config = dict(
    n_layer=9,
    d_model=160,
    n_head=4,
    n_kv_head=4,
    head_dim=32,
    d_mlp=640,
    vocab_size=8192,
    activation='gelu',
    norm='layernorm',
    norm_place='pre',
    norm_eps=1e-05,
    positions='rope',
    rope_base=11300.0,
    rope_fraction=0.25,
    qk_norm=False,
    attn_scale=0.177,
    bias='all',
    tie_embeddings=False,
    parallel_block=True,
    init='uniform',
    init_std_qkv=0.0512,
    init_std_o=0.0135,
    init_std_up=0.0512,
    init_std_down=0.00604,
    optimizer='adamw',
    lr=0.00249,
    beta1=0.9,
    beta2=0.95,
    weight_decay=0.065,
    lr_head=0.00593,
    grad_clip=0.5,
    warmup_steps=267,
    schedule='wsd',
    decay_fraction=0.641,
    decay_shape='linear',
    final_lr_fraction=0.0,
    batch_tokens=32768,
    seq_len=512,
    doc_mask=True,
    train_tokens=283800000,
    steps=8661,
    dataset='wikipedia_en',
)
MLP neurons of a small language model. Each row is named by its layer, matrix (up: input weights) and neuron, and shows model dimensions 0-159. Each number is 128 + 32 x the weight over its row's rms, rounded and kept within 0 to 255. Numbers have three digits each.
A block is one neuron, or neurons of one layer that tend to fire together. After each block is what it responds to, as a language model described it from the Wikipedia text at the highest values.

L5.up125:141045157104159093149131134141147111118136126139109160108111066106147147173131107174107047114070148150127126122121110127151093087122112148117115244122178141193074133146122142165143150068113137121087110201115137159129160137169127157175152193094136101104035128104066106093150142137143107142100131139122135131106134119136165097131106150136122133123060148203144142114122105181100114112123137114197177191118154144133115143047139077102166089161137097091147148103087138131129095116110105
L5.up228:178086115126129167153093121128095197131143141168113119201109073164135210110107158143158097123124083122188097086145142125103107123138137191129120176155092117166054165150145160139125093090110094156133081121149054124133147103143131146141182118096193158086152159101108102124095128124149044085132094143120174123136199105121110103095147102156123131134110080142134150056138139101142131154148045168113166190071147128123132130065125087135163079127126121156130173087110113121082132138143111
L5.up297:138086110170126195143099150116166131150138137155132175140140108121145166148121110155146073076103118188111105123126124066122087163170086187125111167159151074215099144104116096155124153098095141138117115145098180167125189116132119149136178182081114164101073133101082156085083141135219143075124104157127131172090131130132095112115111091164165086107138137157123099106132115176115141111112150128126126217167138099083122152083074074135116065116128105103106092126156122159100095087196125
L5.up300:108085099150081177156071132157156093108111125123147106113181140156089145203093142153155168147149142124068074124133160124140103129102095127123182128146091131221094089128131098113141128126153128178171186162097127155141167133102136186124138211084074100140102128105110158130136153127132092138141123180166198076084154082104113103072123084134145068062118079142114133062133147116116132168134168100124146099127149137151140109124167149136169101134108090131075159071205124091136098126112154
L5.up506:119064154123116140141148166144115079150119151146121172121116081177101102204108069169112149091156148136146057127163101108125138128145083215135141122154165146144130174183157169141164194105140132161098103131098081169179176101153115111229200167128131090077135118138110126101120155143115088089119151125114150093105133179127145072142048119116151108104102109160076082090112105084134157123101141155154099153144129131158142128100054114139142102180077115164107161117089123145115103098118137
L5.up543:149141170129146142151119124134151166093119124115101107136165130036104164120151086121119154164163147164120076130127083149177103103094045177122132144110099093104142093154119153142158158098149136075146147100178068125165157101071113182110151138080074191134139148076129136168155169144144147077128151167199208107086187088139097102104154110093109123103131047101056137103128168143140087128107147155174166152110163123159115131092101112165136075135133121151083133123104167151096116145083103
L5.up552:098122114112122076138110129139159146156131111124090112146149151112195190157141117166124133166138202148152096125100117122128095152132071168155170106156083124108095169123154114204132143078170107121151149130139121119153111134100102102161162160103071108111163149065161124134195129156171141072101170165149188123046146175091132078141022129156093123077108130158126161052141104160113107155151141105084151088212116080140113147068116114130133149122134092153146114158140097128113093160101114
L5.up571:116066118120172143163100165167147121109115127156099130120172101145090170144115121135172118094158115157061046167169087092164136121144055177132127156131116143165099082146149125152125117109097140130116147155121090108149175137129100181114151158072129176071130178075091110112113151140146115095114104144143192096079189086138081097132108195150137146109136090183132140075146166128096098126142165121129124154157144054112099132045155094071174085143116128148136186141181114074125153099101138
Description: Time-phrase word after preposition. Words right after a preposition like in, on, during, to that open a time or reference phrase, such as later, same, summer, November.

L5.up14:118112114169169157144090110128172145099204099076162131155148128137074156084160122096162170114134100147138153115175068113123156195091152076075098157139172081098176105103106122101162178134139133124139155131197131167151126147100119105123110152146132136075075168054098174095138110139179133144104173115134147106181152035092107097177060112160112149147124105106103136125191070155120078163105118125128119145191107107079134140155116101090182106150122112138116174169125141113147105102125099
L5.up38:130100078182125102137090129107163111086191176126138108141095102134133177099128129161136085070089140120103101169124121123136083172086150207146190101143096120079199151132107162133091092100141101179144118156126059130137106142158114157130156157114105172117089079147108122138122168116144161056164130077053165115172141100138152099095093174152101122107106140104155128099165079068112141166059163137129143140097178144125131174100085131145106109189150121120085148103105118215159154136154131
L5.up48:123146120184123152134107108116185140077174139101146092142140093148129161153061105088117159058119117187157089125145095091140138126157131162158138110138075104159186096148079117090135096107167142147124112160106163153128125145109121141132135161114134151105079111129080180123187147075160177105121112125080133111189168107140071127170089125164119177150171080155134108200186110115127094127156124148108132108062117134098097187105089071081178128125087128078160044143115078187147138106119153
L5.up153:170102153056155106160113103118166134151116201091195139191155115154088097125151118133142090074147097092103088126116095170168133145173152132105127085217148132124158123127107120111096193135156132126065122149143107159125149153162131101159185110119076139128084162146154152126158119101113153119154090107081167088150130139096110131113206089117139162158099040159114100097145072120044150125098084119124099121068146169102151148138164098142160059124132160101140136146118110171093122086089131
L5.up177:121118127142143142140144132156186063159110216107136078078109088180115147143207144117180115113166087113080061106098107165130153143171076145140091169142089062131135145121123119125218127141124063134128130142127141118131135135123122131124127125096146143184125105103035191124150144130152147097097206147045150139061138074085084146088140121100151146133136123136108128103147079057103134144141104129177137119086109145118103169115121094113145106111096140127131165091182122133139120097185126
L5.up208:162088121169135112148042110141125136125185152124134086152142141174178131100106079092207076089092079151086128116136143078165108121144090160122139110142137038152173099149103110145091131115103169142129158152102127145105140120138129124085123144153105199157164128131132125117138145126197135108138080123120122089119225128077132216111092092160162147138097093115143115164163099105127130169170159120123125127116138082092129126097071104129162048110113134117193114087105120143121198184158124
L5.up280:115101095107136143147062069151152105078185092124159108121099071071062157175139130104119100111149163124131123118132139107102127096116120191168138099118171073104109116172166132103160130104147132136136092133115127195180190164171147108121122126069084158110086146112067207141109117082175111057111124173082158160135157129130224142170085116208105102111141129156129107086147089110076091126116133131133139111107120086128161162092124122152158114150106132144167120130120115200077109151134123
L5.up610:091114075130099141150102153131153147145117119127157139165106110172087115173164117123165139147197083121108113133096136110122124143119131101160135149189101148113188094115118047100194131110110140122146169124159079125124110123167120125148160153158188139165110147122138115076132100120227167109118073037126074139098100081084070164108094123180117106178080127159084116123177106163116112192136112147154138127105090139136113120131161144095126118140096107073179064108054106147130150142124203
Description: Mid-word subword fragments. Short middle pieces of longer words split into three or more tokens, after a stem like pos, rep, ins, such as se in possessions, uta in reputation, c in inscriptions.

L6.up16:132192108134135166167086125106210129102109140147143119159090122165122106119108109148183070139155089143096055162123070134138139170095084124157118132125154131103134060107123145121115120112144151158120154149165114158110146101121136139158142192099166147046078146163142148118122051142197118073171170141137163051082111129119133080141161135151152142150107066079088129078131144106127118096148131153123136191150142172057130119111114186097190097149137066128123108121141129173090078164130145
L6.up39:094143189152078125164110125128144105147118149152151133114098128161087120135132138069178101146146131127093105145050093184140069102171140170096071148065126134040128104161107047148129163117122109085158107151126166151102148155106116115123155178108126125099133169142113134135131160110132138069159057130150137089143167122139119110162120133149188117176106074175111129097161076125111125111146138160112178109170087149106116127052158107116179123150165121128160213150089205197126124138126100
L6.up57:126164123168161175156112122124106109143142116115114083108148069100115142211183079152134121100114188127056097146110099168129119115140135158166199117057160103144135122133160146141149087097147111161201124142098142161145140120104127116161139175137153164079102161087120067064130106133197077100115136140115129058108146114086145128099068119139157119178130111194114143109111150118114155138103092161154113179147080163058108133117114085079144121093108156137223145130133131130142096082096169
L6.up333:135081162140078118131073120118147081181136174101208074064113165100147145128098108082164119135102125206137075167104115096113128174107100159142171102124165086125158145128123083113148131121162105150165104152142049135120153212159138117135138138142138136124071180093138143137130137133133085118171090109104162148119118149135118180131122142164119124086129062141051157058193120109120129146082125173182137179120102152128104137137153062102156120112131119162170109083119051135117082107146150
L6.up431:146136131171076091141110174118125092160110160153157081147144098140128110136146131132170081156154142145193076153121047133104097120117071136130154121088115142124143122169134138170155197143136172135117090153118039148118096136147122173147142196078149120142139151075055099136119124143132070061143175123153138062076178164138085140100151127163136114154091092111086178145070160145132159140132119124139094154121090122113087128036103071130168117151083138147169110140147133150134103140109202
L6.up509:114173084110087089170163168131192132127138102154089130158082136080128133120087130174194116166105153118117076178147121120203159137082151154137218171134161141165104139153135134130095139180134107124128183179151110165140132125074091153143119176135098141062092122121065116139125126104102123063130110157177114072099156170123110100151119176112135114102096123135098089093218159146172111150103114166143100153138129160060122122106100095133114123107068052145126113127136104085106106086142161
L6.up581:079091066157103155166060080099094097140165125104131089139161063129125123160144093177145155111163087173165173112110084100121123089121106129161160130074124096115144140190107146179167176145156144113079127184119075122137136173173123156103119159095169145118079115119129123138123086145131053079119122145136142122094115201132086112154129118152097092138107114117060107135105090170136120151120108127189071174111098135059109103115102099153164084145070188150176151121126111187093142173143128
L6.up582:119091113193104177172123185098172164109183129153151116154109067115129161173168114147198095112085126066117127137130128091120097113140106164164146176140128098164127071059130102144131142104165131156125098221110132111108173156187151178128160121107132133153084057128103154113112130147173122107188120102140123088118136089124121105076148096106116121132085117146125118117121163129156162087098119126085114105107132126129054134102120050126199091154063102158164122149084180126101108099130191
Description: Mid-word fragment tokens. Interior pieces of words split oddly by the tokenizer (ad-van-ced, pre-vi-ously, acc-omm-odated), partial bytes of Chinese characters, and digits inside year ranges or dates.

L3.up490:169138110177149105152138118124139078171104164096114113082069127087176118098151091130165108140131152145092207126090121140125154093116074132028158118108121140076149063165144097133134142171166110109108081126126146105107087149123123113161156221126124173137057152057099166146130084126151102122163152084133121099120118148089117096163128135217179108141129102125107145128162134128159124059152127154173139168072172203112124110108139116102124127105117112141184141124155059151130111112165153
Description: Word-initial fragments after punctuation. First sub-word piece of a word split into fragments, usually right after a quote mark, hyphen or parenthesis, such as "g(randeur)", self-"ti(tled)", ("jo(urnal)".

L3.up87:136099119105128159175124157114201077120152118129147128115157111138121092139099114116156055137101110161147070118118131119074109141135210108080095106117154122182134118126106103091140100126125155147083153175102116140175084097135096173215135154068154120102099114119068127157144123140204107082111147144147113087144147072104189118185106099127096136115122118072136148155196123109116112171172135165182099212175153121095112153186100101162182128154127127131188101120122148156066124091135125
Description: Comma after day number. Commas right after a number, mainly the day in US-style dates (November 6, 2018) and thousands separators (2,378); rarely mid-word pieces.

L6.up145:140159148134083171187088163141111188161071114094120109073098141139151143099193119174150124134117114161159094096109081122145151128145135151146091134148162171087128173138127160090084174154096158147142145183158126106124114107106141096116144193135178156107158138136103114174166141127159126060092131107129145077123139139107078094164081082120144059076114131139073109098125107147161076162176094157100109110140079181050109104162137132138133051184120162121153127178127084110085109140193157
L6.up159:156137066190105125152095131121181144108106135133189094146080079149100175146112083131179099099127121161117124164074108085165123170147047173084141118154134120077134153111091132132121117137137125112106124112156125122140146195134137060154134160083141162114090185157083178129116132130135134121073117137132154102158149032070171116172116198154111102139084119109090106098177106105132132168133090124164102090116159112146091151170144103037136125135109076113127148162121135150128120094212112
L6.up187:124155186169127114146139135084171161102145116134156081107110121094163167182161141159191067125193061105082107121109144158139145173162129146109146134183145072128142160110108116133177131155138086123139121154159144108122078159090139098160125130123084095123132150099135152143201143125154140094132124122139134091048161035097101111156102124147114081100113056129136139092200083146120075147132209179163100109092086112100142159159128087100133116145086065143146131118126124123110115078173176
L6.up190:148129171164068150151113172186151130108163170097167103183119123157181095167061113101150169121145165080151103123081154166126094109142104140102159130194156125095114144174133041123117140073193136150159135105100092155075143116086120119153156121103109093088086140088102122125172166114147119124145137086045116157130171159110161095145087144192146073128087119185130132099145149131136101163133188159129111125066124113091113136156144114081138129113079101114116151158136113168112088051127081
L6.up227:150098100068171103168170165086133125116139100125144132133116106040123124136130151148097076118179134121133100136124088164142137115120104119083162100172100115060155118077140064088102078077114168170165150164122155123144084145101112192187166158127157098134120105101137154120158131166180093109093116131154139153120204100104115082116123126161122162087072061108151107076145129109120153189092116160156169105091091140129105158107113138100177103111163112131188110165182097089113110178132205
L6.up237:127169122129170120144102158113144107171150101125103118120113119156095098189181081188162098095117106146125079149142109111149192193162115169162113137140195085149127138055099175094157144080121149122123138174133118160163095155102095118157168124137094119106100137100117133100196105154163101078121118126151124074113167126123072132147078164198165094114123071116081118125142131103096075130122144147220109095112122170092145110177095060064133125203105111135132155117150159168076128148123140
L6.up396:128143106166111148147118138158151139139088127079122089122132168128140091172140172226157092155132167101180082105117159109121114121107139146116096171136140087113134129135099065086113139119136199111164141107130112118095173146107114168152159157157091122105119174114071144126138198191145087102153072148131159110114130140041104062168096154174144123106082034128131136109096134136152104149079125125150167114085075136059149084131156101118147083157123122146181134178120166196114135120174159
L6.up608:202168097148126096160107130155120155172169146115102069132108113133124111198126129154139075109147117108107104071138152185138120142154104112096161109140167056107151106096089093074135166118149178113102134165134095160118159148110146127157196098140142088105095089074155113091154138115138121075118135186110170058142124159099150125155160134133125128119086084132118135117115107152106135168123121101100126113078107145103127144041196125053173122118176084044150134150199180180099124139155101
Description: Mid-word subword pieces. Middle fragments of longer words split into several tokens, often after prefixes like comp, exp, app, as in Comp-aris-on, exp-ed-ition, app-ana-ge.